Weights of a small GPT-style language model, trained from scratch on English Wikipedia: LayerNorm before each block.
MLP neurons of a small language model. Each row is named by its layer, matrix (up: input weights) and neuron, and shows model dimensions 128-255. Each number is 128 + 24 x the weight over its row's rms, rounded and kept within 0 to 255.
After each neuron's rows, "fires after" lists the tokens most often just before its 100 highest values on Wikipedia text that the model never trained on; "fires on" lists the tokens most often at its 100 highest values on Wikipedia text that the model never trained on.

L4.up849 [119 107 125 104 126 115 151 104 130 117 144 154  92 111 147 106 152 101 127 161 192  99  99 100 150 146 155 123  83  98 123 107 134 135 153 114 137 114 143 104 132 125 143 152 122 138 131 133 145 138 137 149 137 129 143 160 183 148 144 143 137 101 106 101 114 153 135 115  72 165 115 132 105 112  89  97 144 122 125  86  94 142 111  91 121 151 155 118 200 129  91 139 103 162 114 157 141 139 187 101 105 120 138 141 116  78  98 143 120  96 127 136  93 116 125 156 140  75 126 131  96 144 153  86 123 120 108 129]
fires after: " F", " |", " T", " t", " R", "f"
fires on: "ed", " $", "al", "on", "ric", "and"

L4.up734 [100  80 105 125 139 104 127 117 113 121  86  65 117 124 157 139  99 119 109 147 122 148  86 148 127 138 121 147 150 161 109 108 140 121 144  86  89 108 144 143 118 106 100  81 143 136 121 109 138 127 116 138 125 112 105  98 138 176 141 103 119  97 107  93 190  71 116 145 101 120 192 136 105 187 155 151  99 193 155 120 118 121 143 133 131  97 115 121 120 110 144 132 115 140 131 189 111 154 105 142 163 125 127 157 150 151 154 134 145 143 118 114 153 136 144 138 151  99  95  99 143 129 126 136 123 143 108  84]
fires after: " D", "D", " d", " reg", " Spec"
fires on: "om", "ist", "em", "h", "ial"

L4.up110 [112 106 134 128 121 115 111  89 125 135  98 107 121 143 106 107 131 111 129 150  99 124 151 158 172 129 139  93 145 142 144 128 164 125 135 103 153 162 165 117 131 184 125 133 159 151 147 118 160 140 132 140 114 136 131 111 123 104 117 118 120  90 114 109 124  92 130 148 151 117 142 123 106 136 148 148 132 127 134  92 118 149  68  94  96 125 147 148 111 130 128 146 137 123 139 151 106 138 112 119 101 138  94 183 157 106 145 140 116  70 170 153  91 137 158 133 140 118 133  74  81 141 196 107 136 194 110 113]
fires after: " T", " t", " Sh", " S"
fires on: "ar", "el", "a", "and", "ey", "end"

L4.up724 [142 148 128  92 121 102 118 132 155 163 162 109 129 142 138 147 125 136 101 142 122 154 119 138 140  57 126 147 100 121 139 115 116 107 130 105 105 154 114 178 105  87 119 119 126 160 137 119 113  95  86  95 134 113 107 127 111 112 141 132 152 110 161 132 135  93 152 149 174 118 153 110 163 106 101 157 134 128 103  94 165 138 128 156 105 147 121 140  85 140 147 115 119 107 122 184 116 127 128 127 117 163 139 168 148 165 127  72 132 176  71 146  99 124 176  81 125 144 116 139 108  93 144  98 110 123  97 124]
fires after: " one", " Che", "ab", " Ha", " ch"
fires on: " of", "v", "oun", "all", "as"

L4.up681 [121 103 143 113 129 165 124  98  62 169 155 168 140 152 166 151 197 126 164 108  88 123 159  72 155 105 149 130 117 144 153 163 109 150 126 117 150 145 149 142 170 117 122 126 111 147 113 140 111 107  90 121 105 102 163 132  77 154 136 170 121 128 143 152  81 117 161 131 123 121 114 151 124 141 107 154  89 102 172 114 116 122 128 133 115 123  94 119  85 202 117 156 131 107 129 151 150  93 126 147 106 158 149 118 151 132 122 105 129 133 152 120 130 133  73 128 166 103 146 120 151 127 152 166  86 115 123 120]
fires after: " D", "D", " U", "x", "-", " M"
fires on: "y", "ir", " Ok", "t", "om"

L4.up1041 [108 166 102 119 110 143 130 143 114 138 133 136 108  90 129 140 108 115 126 165 140 145 160 149 119 130 137 146 137  90 109  92  79  95 136 144 137  87 126 156 101 137 103  94  99  74 106 125  81 101 135 137 126  87 150 129 111 106  65 138 162 166 139 167 148 111 160 128 123 130 102 136  99 159 121 117 126  71 142  76 173 123 120 120 161 128  80 124 141 121 163 171 109 111 106 141 137 120 119 167 140 159 137 150 130 148 139 126 155 119 115 163 101 124 114 125 152 125 104 148 133  97 124 112 136  51 130 168]
fires after: " B", "ib", " H", "b", "am", " b"
fires on: "ol", "m", "an", "per", "rent", "ass"

L4.up1079 [129 148 122 137 108 130 177 150 193  79 147 100 102 127 147 142 169 126 130 149 118 121  98 127 128 141 124  85  81 143 169 116 152 135  92 123  98 151 160  96 129 112 139  98 145 111 178  77 136 177 133 117 138 129 125 146  97 133 184 100 116 182 129 149 102  88 107 162 110 147  95 141 114 153 124 153 115 103 142 108 105 121 115 137 121 158 145 109 108 150  92 124 100 133 108 148 159 133 154 131 134 164 134 137  90  83 130 135 158 123 107 131  68 135  69 111  97 135 119 132  92 149 157 121 126 135 127 129]
fires after: ".", " ", ",", " R"
fires on: "3", "2", "5", "4", "1", "6"

L4.up631 [135 170 119 118 152 136 150 110 130 117  90 142 125 130 132 143 123 120 148 134 162  76 124 107 131 154 155  94  89 161 105 139 155 156 111 130 129 148 132 130 120  80 149 113 148 108 157 130  93 124 128 134 111  68 111  78 148  88 125 138 158 106 125 132 135 114 118 122 114 149  83 151 133 115 137 116 124 150 139  75 150 109 134 167 123 133 134 125 147 141 123 110 168  99  88 125 131 119 111 106 138 111 141 143 137 134 171 136  81 126  99 127 120 113  95 126  93 115 123 124 122 143 112 155 159  95 125 135]
fires after: " pro", " L", " O", " h", " (", " p"
fires on: "m", "air", "s", "uns", "f", "w"

L4.up1005 [115 139 130 166 154 141 151 110 107 103 125 140 143 141  87 119 157 146 146 120 130 110 137 109 130 152 131 120 103 124 126 148 153  97 109 129 141  77 110 151  95 172 147 140  94 130 143 122 113 129 151  84  91 151 102 182 105 129 110 161 100 128 110 131 149 124 146 150 115  97 109 129 124 121 152 127 131 124 107 123  91 159  95 142 153 107 156 122 157 156  72 118 110 111  82 159 156 122 155 162 164 106  98 157 143  72 141 114 109 107 148 138  91 161  89 106 112 127 117 106 146 142 137 120 144 142 116 140]
fires after: " ", ","
fires on: "3", "7", "8", "4", "6", "5"

L4.up878 [ 95 143  65 173 124 142 135 134 111 171 165 149 123 110 133 125 165 166 136  72 114  89 166 138 148 129 148 163 136 141 126 113 155  97 103 160 136 113 102 149 158  96 130 108 128 138 146 132 120 114 145 159 154 127  81  83 116 134 137 144 138 124 127 113 147 130 118 139 140 143  80 117 144 105 158 137 179 138 161 113 166  95 175 102 133 131 153 170 106 164 135 158 150 110 106  91 128 140 150 128 108 137  73 126 123 126 139 139 169 128 126  65 104 139 121 156  87  92 126 110 149 107 131 136 100 127 144 145]
fires after: " P", " p", " f", " Wh", " Pl", "P"
fires on: "at", "it", "oll", "el", "and", "S"

L4.up1253 [110 185 135 131 148 100 105 124  84 145 111 114 117 138 139 127  96 113 121 121 170 130 132 131 119 148  97 177 119 186 106 128 113  95 117 154 134 103 121 132 120 132 135 133  88 152 101  79 120 131 107  85 120  96 124 135 139 109 145 110  93 101 175 188 151 127 161 174 113 129 154 108 133 128 117  97 109 139 149  69 170 128 111 114 112 122 109 101 110 118 152 119 153 132 156  87 121 103 113 162 139 132 148 135 143 152 131 118 103 115 101 142 138 120 151 116 123 127 109 162 114 116 113 157 126 124 126 144]
fires after: " B", "b", " C", " c", "B", "ack"
fires on: "rew", "s", "i", "st", "ook", "onn"

L4.up403 [162 116 112 146 157 129 131 114 127 166 142 160 109 149  86 149  97 129 147 136 131 161 176 123 127 146 131 114 128 115 174 109 159  89 137 120 109 119 107 160 121 121 104 167 123 159 153 135 123 123 139 146 147 148 122 110 117 143 131 180 119 114 122 149 147  71 155 121 143 113 122 129 141 157 166  76 155 157 164  86 134 142 128 132 162 133  94  84 112 141  98 110 116 132 141 106 129 119 147 115 124 105 130 130 112 159 153 153 111 160 109 123 156 192 186 193 131 130 142 138 132 123  90 117 147 163  89 129]
fires after: " M", " m", " p", "p", " O", " Pre"
fires on: "and", "at", "m", "t", "w"

L4.up1187 [144  95 125 150  97 117 157 114 123  87 159 140 101 156 128 128  87 123 125 129  68 157 159 139 147 127 153 112 115 123 116  74 109 116 130 166  98  91 130 166  90 126 118 126  71 173 145 160 127 150 113 107 138  65  94 168 125 100 133 130 147  97 129 124 105 124 131 140  98 145 126 161 122 142 128 148 125 108 113 121 121 142 121 138 132 144 126 107 137 165  99 103 108 108 110 127 101 151 144 120 127 123 110 146 107 163 157 102 131 112 177 135 112 140 118 118 168 104 130 111 113 145 140 111 132 156 147 137]
fires after: " O", " N", " S", " No", " P"
fires on: ".", "w", "est", "reg"

L4.up74 [125 138 153 133 164 125 107 106 127 122 125 118 147 153 168 208 154 122 127 133 111 134 162 105 158 146 117 133 117  81 148 125 130 144 183 126 142  77 113 100  98  92 109 141 128 148 130 111 110 103 117 135 128 137 101  86 121 133 139 121  93 122 121 115 172 101 130 162 137 156 130 130 121 103 116 153 107 142 149 135 118 113 142 119 145 139 110 114 141  86 171 135 122 118 164 131 153 122 127 143 143 160 107 125 101 137 149 156 163 128 130 124 136  90  93 113 155 192 102 120 143 104 190 153 132 145 173 119]
fires after: "17", "16", "15", "13", "12", "14"
fires on: "3", "1", "5", "4", "9", "6"

L4.up674 [161 134 141 116 113 116 125  88 178 119 111 141 110 101 161 171 170 119 134 132 113 114 138 153 132  85 131 142 128 107 114 107 176 121 110  85 118 137 140 162 138 122 121 120 124 152 161 138  80 126 117 140 120 171 123 176 116 149 124 106 117 128 146 153 115 104 130 142 134 141 139 137 110  86 121 152  96 109 138 122 139  75 138 113 182 108 121  89  80 139 128 149 112 100 117 165 104  92 136 170 169 145 139 101 140 102 107 140 117 133 125 165  75 104 120 116 157 149 137 124 116 140 125 122 152 153 127 108]
fires after: " P", " A", "A", " N", "J", " ch"
fires on: "o", "in", "y", "le", "ers"

L4.up356 [172 108 118 111 118 156 117 108 127 109 131  84  87 125 146 135 106 147  91 167 137 116 139 140 125 140  69 104 142 146 160 142  99 174 187 138 149 150 113 126 131  96 132 132 134 139 114 160 151 174 109 150 108 155 160 131 152 146 122 107  83 120 130 108 116 150 141 128 143 102  96 139 143  97  95 129 164  88 135 107 145 112 103 133 136 175  72 190 162 111  86 142  84 131 124 149 136 107 122  87 151 124 153 201 144 124 121 137 119 118 124 116 120 105  98  90  93 141 129 106 126 120 130 104 123 131 110 108]
fires after: " |", " P", " p", " h", "le", " H"
fires on: " ", "air", "av", "ier", "et"

L4.up935 [122 161  94 101 119 144 121 133  66 122 140 144 104 122 189 148 135 131 102 141 140  80 160  77 117  74 145 158 107 107 113  98 119 140 117 126 143 139 155 120 155 151 100 138 148 167  93  88 123 144 141 152 186 104 130 121 123 159 102 120 134 129 127 113 125 127 121  93  87 142 145 103  96 127  91 150  62 126 141 156 154 177 108  77 158 138 169 159 155 146 113 132 111 142 107 117 133 142 108 120 101  98 117  90 103 101  84 139 159 118 108 103 118 143  98 140 136 116 101 141 156 101 106 170 108 158 109 159]
fires after: "200", "201", "196", "199", "198", "197"
fires on: "0", "ic", "lect"

L4.up877 [123 119 135 150 146 156  92  75  81 143 132 154 132 132 159 123  78 162 148 102  66 115 129 158 111 148 125 128 151  99 141 179 129 133 100 121 101  87 155 138 135 167 136 115 118 123 143 109 151 105 146 118 108 124 116 138 135 130 134 126 123 118 133  99 149 163 155 102 150 155 151 111 140 113 113 118 132 124 131 129 113 138 123 132 108 107 128 175 125 124 129 137 149 122 130 141 101 135 124 126 115 117 108 143 121  92 141 143 166 122 127 114 117 107 104 154 164 120 149 163 111 139 155 147  80  98 157 155]
fires after: " K", " O", " S", " Z"
fires on: "ak", "ill", "am", "uz", "ey"

L4.up425 [123 139 129 138 103 118 174 131 131 161  94 167  89 117 162  95 144 122 172 119 119 169 138 131 142 147 113 102 131 170 111 121 142  95 125 128 123 130 154 122 128 101 122 149 114 123 116 172 147 110 147 167 140 136 142 145 145 116 107 158 131 123 118 119 179 131 149 131 156 139 101 148  97 168 120 130 102 144 129 118 156 125 121 127 136  98 119 134  94 140 152 126 171 155 124 147  88 151  75 147 200 152 168 155 159 137 190 161 142  93 112  94  78 132 133 123 114 108 125 128 111 150 119 131 125 138 125 127]
fires after: " H", " D", " L", " m", " d", " Qu"
fires on: "es", "h", "om", "ü", "ur", "é"

L4.up88 [128 144 129 140  82 109 143 116 116 155 116 116 109  89  83 131 115 132 165 156 107 132 112 120 118 105 153 122 104 130 148  83 129 110 107 107 120 181 141 158 150 160 133 109  95 125 146 113 147 123 111  95 163 111 152 100 132 101 104 110 131 161 143 135 135 111 135 107 102 114 158 140  92 161 159  94 132 143 154 151 140 118 144 103 119 109  99 133 103  75 167 154  84 113 153 131 148 159 110 139 141 121 142 147 139 129 148 126 162  81 141 108  77 141 132 125 141 120 159  98 127 130  98 132 177  84 136 124]
fires after: " B", " b", " ", "B", "r", " \""
fires on: " from", ".", "ul", "ri", "ron", "b"

L4.up33 [122 141 108  89 122 114 118 124 118 144 136 113  47 121 122 166 110  87 101 102 119 115 157 154 142 101 146  89 149 109 155 139 137 107  94  95 149 163 154 156  93 110 137 126 110 150 131  83 117 105 127 150 122 147 145 134 120 169 101  92 132 136 129 108 133 111 154 161 114 101 125 138 147 207 124 151 102 148 109 119  66 140  68 133 101  91 149 121 155 106 100 129 219 131 134 173 159 117 126 183 154 134 127  84 121 125 120 128 143 146 155 149 129 157 157 105 138 119 159 161 116 152 146 104 111 162 157 106]
fires after: " P", " v", " p", " T", " V", " ch"
fires on: "and", "a", "o", "ill"

L4.up383 [122 146  99 160 107  94 101 102 134 119 129 112 117 124 155 114 166  75 133 102 108 102 127 175 170  88 115 153 148 146 134 136 180 156 108  93 109 149 142 168 106  97 130 123 141  96 135 148 149 133 132 161 119 107 133 117 147 103 121  56 113 112 133 147 140 119 143 166 141 140 130 126 155 136 139 126 166 169 124 104 137 140 105 132  61  94 127 113 172  90 143 127 126 109 134 164 109 104 146 142 170 135  94 114 141  75 190 128 160  90 145 104 103 166 126 166 119 125 115 103 149 147 139 148 133 129 129 121]
fires after: " P", " T", " O", "P", " M", "R"
fires on: "el", "in", "and", ":", " (", "ur"

L4.up502 [111 140 122  93 102 143 110 157 178 127 147 139 139 119 137  93 152 101 171 137 139 142  94 122  90  87 143 167 126 130 131 121 142 123 115 140 147 132 130  99 150 115 154 134 127 104  73 151 124 166 145 141 123 117 115 131 127 131 149 130 130 152 129 117  90 137 156  89 136 108 125 137 130 160 101 123  91 116 110 142  90 108 151 143 114  84 108 104  69 177 114 147 127 130  99  94 145 140  81 152 113 141 151 131 124 124 114 145 133 124 111  85 114 164 133 104 111  80  95 107 161  92 134 133 125 137 128 149]
fires after: " ", "d", "al", "ac"
fires on: "0", "ol", "en", "ion"

L4.up105 [176 114 109 152 154 112 141 169 113 154 127 114 114 163 144 151 121 110 112 104  97 116  85 164 109 140 104 124 120 136 145  85 147  89 103 160 121  84 131 139 106  90 136 122 148 136 128  97 151 140  91 126 156 138 110 129  98 117 151 128 125 144 155 152 181 138 140 133 124 134 139 121 103 136 131 148  78 161 122 105  83 145 114  93 168 115 115 128  94 149 118 124 148 105 139 107 117 176 133 122 166  99 115 140 117 127 150  96 136 116 179 136 134 136 126 109 100  95 147 144 134 116 123  91 145 115 142 119]
fires after: " S", " s", "-S", " out", "S", "ah"
fires on: "n", "s", "h", "b", "ch", "ey"

L4.up635 [136 103 122  79 112 139 124  98 135 127 115 134 131 208 152 141 114 115 106 168 127 132 100 144 114 140  56 102 127 171 130 140 184 114 141 149 129 104 114 130 124  79 129 131  87  90 121 120 136 133  92 131 106 124 110 131 111 116 127 169 131 108 141 129 186 114 100 154 167 180 151 170 147 148 158 151 103 100 140 123 135  89 104 123 146 118 176 122 125 146 118 139 126 125  99 112 129 112 133 134 145 155 127 137 132 110 154 144 115 102 156 154 148 123  91 109 146 111 100 125 154 144 120 125 131 124 144 102]
fires after: " O", " C", "om", " o", " S"
fires on: "st", "ic", "ord", "ens", "eat", "w"

L4.up539 [ 95 142 108 175 168 132 120 143 118 111 115 139 145  61 153 145 144 118 129 120 159 155 102 127 163 163 107 139 135 132 146 131 158 115 138 130 133 193 157 139 131 150 170 165 115 139 132 102 106 115 158 160 165 154 168 100 100 157 127  92 150 138  65 116 111  82  93 116 157 138 116  98 107 113 107 118  84 143 128 128 137 141  79 138 120 143 101 140 111 161 120 122 154 152 134 133 120 169 140  66 141 130 101 110 151 130 119 137  70  84 137 131 140 132  98 171 127  98 118 119 122 125 101 111 129  93 119 131]
fires after: " L", " N", "L", "V", " V", "ed"
fires on: "al", "I", "itor", "un", "ol", "m"

L4.up1234 [ 98 112 128 146  67 121 124 132 112 160 107 117  83  92 122 142 109 112 141 104 110  64 127 109 128 145  85 124 172 143  94 143 124  65 118 152 114 133 107  87 145 167 167 153 136 135 103 137  82 130 122 148 128 132 139 106 109  94 122 124 116 119 125 155 117 140 163 118 103 135  70 127 173  95 136 134 139 132 174  91 110 160  97 118  96 130 121 112 100 102 125 109 140 131 161 121 152 125 107 161 126 152 171  99 176 162 134 106 126 159 102 106 109 113 114 164 157 115 116 102  98 164  80 128  96 102 154 113]
fires after: " P", "F", " v", " F", " W", " p"
fires on: "i", " |", "o", "u", "in", "an"

L4.up328 [147 135 146 118  52 102  97 161 133 117 149 131 121 151 145 175 116 106 141 139 116 153 131 119 145  88  81 109 173 184 115 136 112 123 133 115 103 131  84 133 139 156 125 155 144 118 151 141 163 116 113 105 139 124 170  98 102 110 140 124 113 120 111 133 150  81 145 148 116 118 127 169 163 153 128 111 133 142 140 150 132 118 119 117 160 103 157 134 101 138 140 115 107 122 189 115 128 130 113 100 142 100 117 147 131 126 135 134 155  98 130 109 155 142 129 112 133 136 121  74 109 177 182 134 120 115 134 142]
fires after: " c", " C", "3", "2", "4"
fires on: "–", "as", "er", "th", "le"

L4.up824 [111 125 134 124 137 123 125 108 120 143 110 142 111 140 130 147 126 131 104 171 122 108 133  86 132 132  62  91  88 160 139 105 160  99 125 135 161 159 119 119 118  96 140  84 127 140 114 126  69 152 111 139  93 118 129  76 125 119 112 106 128 139  98  69 121  89 103 116 143 162 150 118 159 103 125 117 135 120 139 166  91 113 110  92 129 106 117 107 102 112 164 137 131 141 153 109 130 153 157 138 140 152 191 152 135 127 164 130 133 124 102 113 103 122 113 124 143  92 153 156  97 105 147 149 136  86 128 133]
fires after: ".\n\n", "\n\n", " =\n\n", "==\n", "===\n", " ==\n"
fires on: "A", "P", "T", "L", "C", "D"

L4.up1029 [125 106 128 118 112 129 116 102 142 126 146 130 136 130 110 122 119 120 121 112 111 108 129 146 117 136 122 121 130 113 116 108 140  74 111 127  92 101 178 131 152 139 110 125 101 164 127 119 127 159 140 126 147 120 151 205 159 129 103  89  96 126 139 120 168 133 124 136 107 129 129  69 115 131 152 159 107 154 106 120 190 144 155  97 166 217 112 131  94 131  70 145 146 115 105 131 131 135 122  88 148 120 134 117 133 111  86 114 171 114 149 152 122  91 170  99 121 129 153 125 147 127 113 178 158 120 135 144]
fires after: " one", " tw", " b", " te", " th"
fires on: " of", "el", "en", "ty", "ig"

L4.up959 [137 112 132 125 165 156 128 133 105 120 110 157 129 173 134 135 129 138 150 142 137 132 157 152 144 124 109 163 112 119 119 129 107 127 134 176 143  78 146 153 148 116 158 121 197 126 133 130 148 112 133 132 161 158  99 121 127 112 112 128  96 147 138 112 121 114 146 130  99 101  85 104 202 148 131 155 136 143  98 105 162 126 131 154 118 174 129 122 140 155 173 170 114 125 153 139 134 130 129 102 120 176 149 141 124 130 161  91 125  92  87 165  95 130 164 126 133 144 115 132 140 144  49 157 146 132 135 125]
fires after: " L", " l", " sp", " dep", "ands", " Ok"
fires on: "l", "ac", "un", "c", "as", "if"

L4.up484 [121 110 106 153 126 120 153 103  80 111  82 138 117 139 176 124 143 118  89  89 108 149 123 138 138 131  97 126 125 109 113 123 134 147  96 122 142 138 159 139 165 143 156  80 135 110  93 155 155 134 153 145  77 111  88 157 133  90 137 134 138 149 150 105 109 105 101 125 117 164 101 121 135 168  94 121 135 168 125 137 123 123 102 111 136 128 135 136 179  78  82 143 154 135 152 118  94 158 144 140 165 107 108 106 105 153 114 137 198 122 131 131 129 113  94 113 142 131 151 106 118 102 155 122 112 159 113 160]
fires after: "200", "199", "201", "0", "198", "197"
fires on: "9", "s", "8", "7", "3", "5"

L4.up178 [149 107 133 153 145 120 122 101 109 112 128 143 145 126 156 138 145 120 137 124 137 104 133 109  69 128  92  89 136 100 120 183 114 130 136 171 128 148 154 169 117 107 118 133 143 117 189  86 153 183  80 119 119 103 111 130 106  84 123 125 148 130 156 133 121 139 168 142  99  93 150  93 105  70 169 157 142 122  68 154 123 151 125 126  90 121 122 130 128 125 155 137 163 151 137 123 159 108 136 143 146 131 129 143 126  92  89 161 115 108  84 160 153 169 114 113 121 117 105 132 141 155 127 152 130 125 119 104]
fires after: " the", " m", " L", "res", " pl", "M"
fires on: "ast", " top", "ar", "h", " most", "'"